python train.py --activation="tanh_gelu" --attn_scale=0.125 --parallel_block=true --lr_head=0.00874 --warmup_steps=200 --decay_shape="linear" --batch_tokens=65536 --seq_len=1024
MLP neurons of a small language model. Each row is named by its layer, matrix (up: input weights; down: output weights) and neuron, and shows model dimensions 144-399. Each number is 500 + 25 x the weight over its row's rms, rounded and kept within 0 to 999. Numbers have three digits each.
After each neuron's rows, "fires on" lists the tokens most often at its 100 highest values on Wikipedia text that the model never trained on. A number after a token or word is its count.

L5.up287:497506506474500515525563514554478472502474496528517484513499500528518485522486532547523532519489523480507491494490490529502493520498497478472524524543507545497508478523486460504488433507515492535485487503477559490475504468503499532480506516516504513477543528493479557462501494486480503506490499536503470529470478519511527495502502515517479468528462493499510481509433500498443503506491501512507480549502457506467527495463512523528484467537490522542491521519463539514412488513471495541504529538485491510493515475482504502502543504508482512468493458465513500538490476452466519496530479459502500508469478455457485517471481482503479542508482472473478454506476491439560474525473504485507445555497486521505503532515486488474519550451517506457505498472485473519482509487535515
L5.down287:497486491507496493507451479476498481456503505477515506491530508482491539459494506437492498496485489508482534539506468508516497500492515524547462504481489456517504447491456509530500487469500469498546477496494433480519522508480495485513509521518532514540487501536528470548481507509474512505479461554503507540491489488502472550536538509531495496490484475511460503484560483462522504507504520498518529468477533502497483464496517490510525517489518484511538479543555464477502495512492474483521490462482523482440497492478470433451478511495522481506484551518509506494496555484501495513476550535524510502525492510528510464489485504531482516500484519506492547481527479495494550499516546499500546460475458483498479473464515515482451521528476490486494495513501545483497493507503495
fires on: " of" 26, " |" 23, " two" 9, " by" 9, ":" 5, " with" 4

L5.up1948:518552529469488535518518526444499476486452514468510488512537516484527482492493478557494525510485501471526501512535501528504488504496532533462475514533511538507502503502516510496509505487486471492505571507515493492501470537481507523496495493529525428476506506475493495489513491503505505487544526582490443470477486491520483491528514530516496529512518495485501487475501538522478499504506541515454481501471490566508484513472526466502517498508445523520494515473471496527475516548497529551558468505463530496518538437470497531480487542536511462461472467509510507501504520541499499507496477466513494473520512474530527518517514498510512463469485483448486522515499480479494536499484518470431517529486524511473496481480533524487482551462489495496512460510518489519536464462527538
L5.down1948:476480511533485454459474476499518541464512496535476493516462472501478502474513527452524468472469483513505487476471509481486527458508489476539518523487487503483503497503512485548515501535487494494515442484474518501506492458514493499512538531538500539529522459497484511510502489511511480527527493439519499465508473500530533517516459507494493505510466500509513542454494495482525476506539491482474458515503493464485521491499503468525521488529541487480549491497515488500516533503528541435443553474486471491496487478529479512522507493487532514509555531507473508498519476453474511515510486512486484543529513484490498502525477499516485477558531508529523477469529507507545455513467478491506498468531520522470505470521444500555504478459503477501496490497514499484489501511538487
fires on: "'," 21, "th" 12, " |\n" 12, " |" 8, ":" 7, " the" 6

L5.up1172:504523462533494506536479515498520499529519537509518485483463513487440476488447485510503511504546483534475503455456512551501493487475507511513482483494493500510474493481534509540467527496473520501488511496504500535456514497491525474511468536530490440478501497520514505499508529495476490509507513460527497521457518497511491496520524511532497536490433568505479527501537472516507490503484537513504490501522466474486490475509492480498529494539533456463539513486447565470498514505520523476498467507474462473466485481487483509492505506505508493476527497537540506543542495441465501556547508492468512508439475470504519450512479534536505492486519472532474503508495552490485540499483478477463513517509485493507541521476503532495520483510463477512510498460458527512491533528514500
L5.down1172:488518502495518471496481482496477483482484436481478532513522503485510526493531512499529504509474451530530531528467463527518456475500503485507491489518561507472491491481507527514518505503523490488524507487511473461505494491506501535474485529490511491523526485487486522468482514459469495485472511530528490510525417513453499487420531545527521470506539495495509448529488518497492458518493504467490486484464499522492484496516493505510482543434475546506461534525539466489521496460511499556494557501493508538540519534505503491547509507520466549453492448520445545502460501516541495473526521502504474458506495478483532547521528470498509522517491494507527477507471473563496460525527500527495487479512517481454492532529470474493508500504530508512506524492520527512483487456523466
fires on: "-" 25, "CC" 9, "H" 8, " m" 7, " in" 6, " for" 5

L5.up1504:494528503518513492486488558489494511506520513477510498541455507458495515486502467508483515478489497507504535490527463514495500468469503498505519505458528511478459542506505510509488482545469481507512469489469561527554485481500525510559470520497461498484505474524498496504479502513522502468507505536472523493507535494500490519481527493465497481487506493454511483528509479488488520568496484530499537499504497515483479505562476530459504482526548548530498519479466487456552482505517495476507515535477490460483528508501494444545488503507515498483514463523490509478470535500511495545548496497493502515507538503502471498502516468480507488466505504468510481471477508518497498495488498541498503465450491511556462504478489477499512533473435531473540508496465536519473537512493477
L5.down1504:476482500507473492499502457517513497498502493536488494456548430502483465491539513484519504530484487465495471521479493490485515516465499484499514470522505522530547472460529491534494530448493492488460540505504438450479507504525470468479487470510535524536502526509525462526490473491487503503482497506518502512496480505510529506475458495509484514531510499506488532476503499467520493490525498481476538486485462492522528507414486489497471534517489513458522478556527500521492515521521527501522520476563526540498508472509504517470526480503494506516521528484540459546505485502480501439479519536490530507502477486491527478500468506473459504542503489500539501571495495518511514469501509460529513537566512468456513503533510475507488496521505476523474508527517479468517462482558470
fires on: "0" 22, "2" 18, "1" 9, "s" 7, "a" 4, "al" 4

L5.up243:492490534458488512512509486475496506501493425482509504494468506522526511466459514518522502479513451487483489498515545510518488490501510520476512531491493512537491499476460556489487504468523499477515506480478503506512476457501500517501492546515466479474493500508496469454530490502536540518492508519463503478479481477457501509478486455500465499530492550449515514522480488480507495498517528529465479495476492483607471515518503508485519524472475530482483472511532498461476471495529500515545529484500491493487519512511537498493516484455478521453468493513515522474522492518488518522528476541479496488495487471538487487478521521464493483485534461481460514493503561515515492483469532483485482495458532513506494495470449453521498518495498515536503520483502460498518517517492526
L5.down243:557500474553502470512481523505508509477502500473509498521480533506496461477516513482480484516449545543483540539515496494526512496477525511493495481529515517493499471539536475459493486529531492525501447498472485509504481525538427456481506508473562483514540492453520518522475488500492518481477500499554482532470501455561515489519531473467537519515497498518502478504528481519511479539463530478485507495499511508481542544483449487498473476476505524510516509469482471505520485501493467525505463514525488482530501510517475477497522502466521497527519511493483515489547504452503486504503523495485519533511467489483491459508491529513492496518461552527542520525505464481460514490529559501515516512534519501504518515503512570479533525491533491522516505496506503478501484537498513
fires on: " |" 62, " " 8, " |\n" 7, " of" 6

L5.up188:519543516490475504522525505445481528532483504515482470536521530522502508504556526475490529515549503492519498478514523484488533528508532484472521502485473500510501494481490506488557473493516493457494514474510546479472514514488478525508527441448466496526497537499510506518508467515497522532483525504494546520493469534503521518448497547479485518495506498508485503435521470458542500493510497466539536479457491519470505513479506450484504496484575534484440519487494527503565511492529511474471559513497499496508511477489510536526482481500500517480496470476518530530502525493526475522494483446538492535507523536490507536486481488471466499486487507459506507452487511530470489486505497537515481498452493506522488482482483465512487504508501499512508522530523500473485493468463501
L5.down188:509480496536520482491467503517511497469506505495497575513453511538450500476473478486502467507479500520521491498512500500551518511494525516496509497515548496496500488528504504472465529504494467531469478517494448482468457487510519540507496540562506490515533491492501465484496523508486501494448481465519449490517488479498461509538520460494510489537467471501526465541502522531511485516496472536471472528501517535454479504498472583488481526489485473487532520520507449491483436480458506522548444486503475474476514519518505466491526540519527444489479536519497488481498446499479520520518538533475522508460484480465493483510490499513514527514512526507471497540506494492517502579477478453508475500479533480498468528520519506500493483499483514507497506472488491557502500531534503
fires on: "0" 35, " that" 16, "2" 6, " to" 6, "1" 4, " and" 4

L7.up564:514536519468506502469535515503475478490503487477536522483547485505498522474533487532528519539514503551512489482535515532520498469482475509539517519463488518540489502506486516523520520520517491491505503510526483523467482496514451554488482508503519520516514482518492458452482460514478498503474471492497502540498514489519459522527475509498503501521504470480516506500497534452466534490510511524493444514509448574434496485442456506472486521490528514527492495524520534517498458508468508528520493472475533495490479463492500510529486469475482500504469512496476513460521539497504509493528485514507494485553485500492490528496495512503497516512509518499491487523495492489516525497555487490472469471467500515494495467475500479447463532470443513466484474484499470497509509555489492
L7.down564:518481451509532486479513500497509535483447515541464502503474517475508499543469523506516487496501537464488528521494528445517488551495502470477480487501523502464510485480494539529507511473525522536511491504502522517531530499526509458510472486513487505492479459487525489505532519508488485507546517519474498473519491518548489469465512500537505489470526489471510541489490484501510501464504450487484522533496510466447509454502462489519455490508500506490498508514528484497480507478515463464488579522504448491487503499499527491526501493516513468532485487522498491515467499513505519498446530517474508509477508501490464497512519496488485505511492461465499539515497507513531514451471505478519493523543460530470487520505490492527478493518559494530535535463521530522502527449509482
fires on: "," 29, " including" 16, " as" 7, " to" 5, " like" 4

L5.up497:533474483489493485514478501476464497450497511504510525473501487450501517516483496499519520518512516462528458477499557491491499540476522513461520525507516461481524465495503499496470490459446506535528446516485537501483506496504474457531464511505509493504513458507508486500528512508489525463443508454469513485465513477477510512530523489504468516482498524579494536504515507480546500483481502488501435472506536496511504514465418496437508486498496458512508502488518489525544496518517514509466525492521482547492479513473529501496502448508540561489517511517478513513571499460468435482519519509523479531513467459474483505494518491511519522477514488487509506503501486494495481478478511545520495497523464520514457494526578490475539514484498546485499499513508466446489530500499490
L5.down497:540522472507465520496494455478509509553522487518458512495490477493499499432488492482520474499494489502456522481523518500507497441515502540455528530427524508486490487443516510522538512471501478477505541516521502414460530547484476542529507492518485489531516540519467552501483465519483541507474520505510496509524486547481496489498496497513479497519488471493509474493534475484470513520505471527508500565439520513488522481561540464532466459506515526533521539491505500463531520510496509505496505506484525491486482509488493478483501484486529523483476489482530499481500481506492547485521469484539512470505484499479468510533488489530538476525479501546461460487536527514507522521519505527486510511461491551533547529488495451517458496451525491531507502520498539446500472534489549
fires on: " of" 43, "." 8, " at" 7, " for" 6, "0" 5

L7.up1292:568536539506494467500516549498513454480495530497524455540498482518524512514456525509521495454501479482539491493519512527501520538508497457515524536466524517522503505498508492497475534495502485493527507502462518504438502480491475505485481515541475504467453480522437497508484551540510484544494512527467479496527518501492490508517512498460519472498505522520499519485471477508499502465458511494465531498487490499485504485516497478531513436551507520499493502525494507477527499559490488525510491487519478480509515500473466529492532504521494505490542517487528510509508498520530443452496525508485508485508512439540494534488514512474486453518506532511499488456485496499527500511537495534494524462466570472510520484485466475494506522502528513490502485494521496483485508478548449
L7.down1292:465491471479472452491474476463530518502498467474495555525510503470472493505525531478518563503455494494524512529516475471505451499482495542546507491470502482490491506499500450489475527530491532479485505502550479528486508512536520488503513483511500471522484576501517491482529477489474496484507522480519515464503492477499496530492539490522509550496527492471490481486543486512491490484509482435495464481550474511478500501493547527507515516485494475509496495517496490489488482471507501499483465532478511520567486490516513487505504530496498534487448481483483545485524460493484527504535499448543478457497462538514527479514504466514453529483472485520514485465490529529491500518506474473522488516537473512491508527492541509496498451531598522483499493523521530513498508489495519
fires on: " " 41, "-" 8, "0" 8, "6" 6, "3" 4, "1" 4

L7.up1470:532502514474515473495493497436519515537474502483490492491472533516454504506484489463477475490535481507525511466518516511519492474474515489483511491469539479552513505507532502463497501511528508499480495522460488467558479475518517490507520500511521480487490499483510491470537500517544501498501511502491544534522488547499533501519506563513517507489481524504565509498480502535511470498474482521488528486459485466508476475497545517474508551563449530492536511525493488500505514486538445494520496513453462507506484518484501490490512503511569557459517460526456427516507493519468498472500500484519492442511503509489513480494485523497502496463523464475517497507524529517546487477541534483525473514515473522499487498465501439536491509479512499470502512509473507455480525514505494
L7.down1470:502537549530528484514532504541535482443522483514512503512536502528503496525560512451554503505483492491510501506508564502512512530507498463536473491519458513503498524526492488536489478538489478534526564478516488484510534558497502478500531509498472496479511493469515497512513441502482497498539500449518496507481502506492525514492500536523567479502503485488484516505489475498487487514536508471513499456482485483491525487536466492546504442442528474518491501511502482486482506514464485508483480496519481506521523475522487487489492513461520525510439524472511490475494543473537520492479495548527497506474481492499512542489535532489474524529500486520522445486497466535476492520492526472492471489472506458483477468500476474513488490469534478498492420509514500500496484528517492
fires on: " a" 26, "2" 8, "0" 7, "-" 6, "'" 5

L5.up1475:470507483500500475510506511487492508537459481566545480531501491511475519519519488537482492483498511516488490512493516557519542481472522507476528503512533530460545465448501512525490551522493471558470517493496522558515501467497503522520480446519528543490483483545502484469534460504485492469507550503498492514488479504540485498496513469469485482553494464502554508486507495508574476507534521508534486480497517503517495494470517514503503513521464521546498424527535486509488470502473494497497481497459493520454499487516529492493497523508454477497487507462480513451539527479472516493510494494500530526488505513516462475529473508480517476506486508490502509514490528533483505500508498493498469542505503527485499462468452527512509493491492522465523484519491477512555509502515521
L5.down1475:495503535471524472479487519514493479461539526532478496468477510529584485518493509499518450484517498498497481441499476483503500509482523516499494510490483463527461529519505503479466502474500528532519499506541511505506484549480507431495519532465520487512464502490494505548521530498522499470502515524537504455455553477469546524477488522480506509505505481524497463522497479497482499513477501549490507481493489473483543534476516499502507510493522516472519524486533518490528510534489497515534561500545506532488468485521498523518507499494547511521512522516523498565493483512557480501490492496460481486518523477502485502472512485512503494501498471529523497509524494515523480516549431513527473508532506543508521493493476448503494475462499461533522534511507495499519476525474495
fires on: " and" 31, "," 29, " as" 12, " or" 9, " the" 5

L5.up789:453549513483502514507469537489485464511546512506512497494513519523501476456436482563467463500502510502475528496505501523522508481535496513533548551484525503492521504472480492536458515480480498459523484492503455521501455543455500473492494515467484477502536545484494494512488486514511526451491473541522520492503555501511462488516460486477485487559451551456480509524506479470464467536528509484463479497504464479518492487505489493507524524528505489473491495534519496440504498516464471512475497453485507504527499474515505523508473441492562500504494493480527470478519515494496498515558489506493497553482497504494519499512548509508469493423526506490505473475501505511456490463484537494504522504511501538500492495543492486507491516530479529570516514503486508519516495502459500
L5.down789:512520478496534478519488574487501481522476493521497526509570497475497509546523447467511494469510449508464485447502499495488520514523486458526520480491455530507484503533526485524450488508472498501507451501511540530512514502563500492550487482539504515456461511497510514508484488483507513492473508476505459477478502512495488515487475492528493474452511487505495501465500514498563503515456511512513499482512499502484459520500491548479509443532487453515491477488485491524507487512546478508514527551544443494504476478492504541521517506509441490474538493506477526479444472507450490466487505525474512529539536489534502503482501500491517508526510511493537513534527549490496549517485494495512527444467532498459464554464521506543563494512453461498514481487509485446452495493525577
fires on: " |" 22, " for" 13, "s" 8, " in" 8, " " 7, " date" 4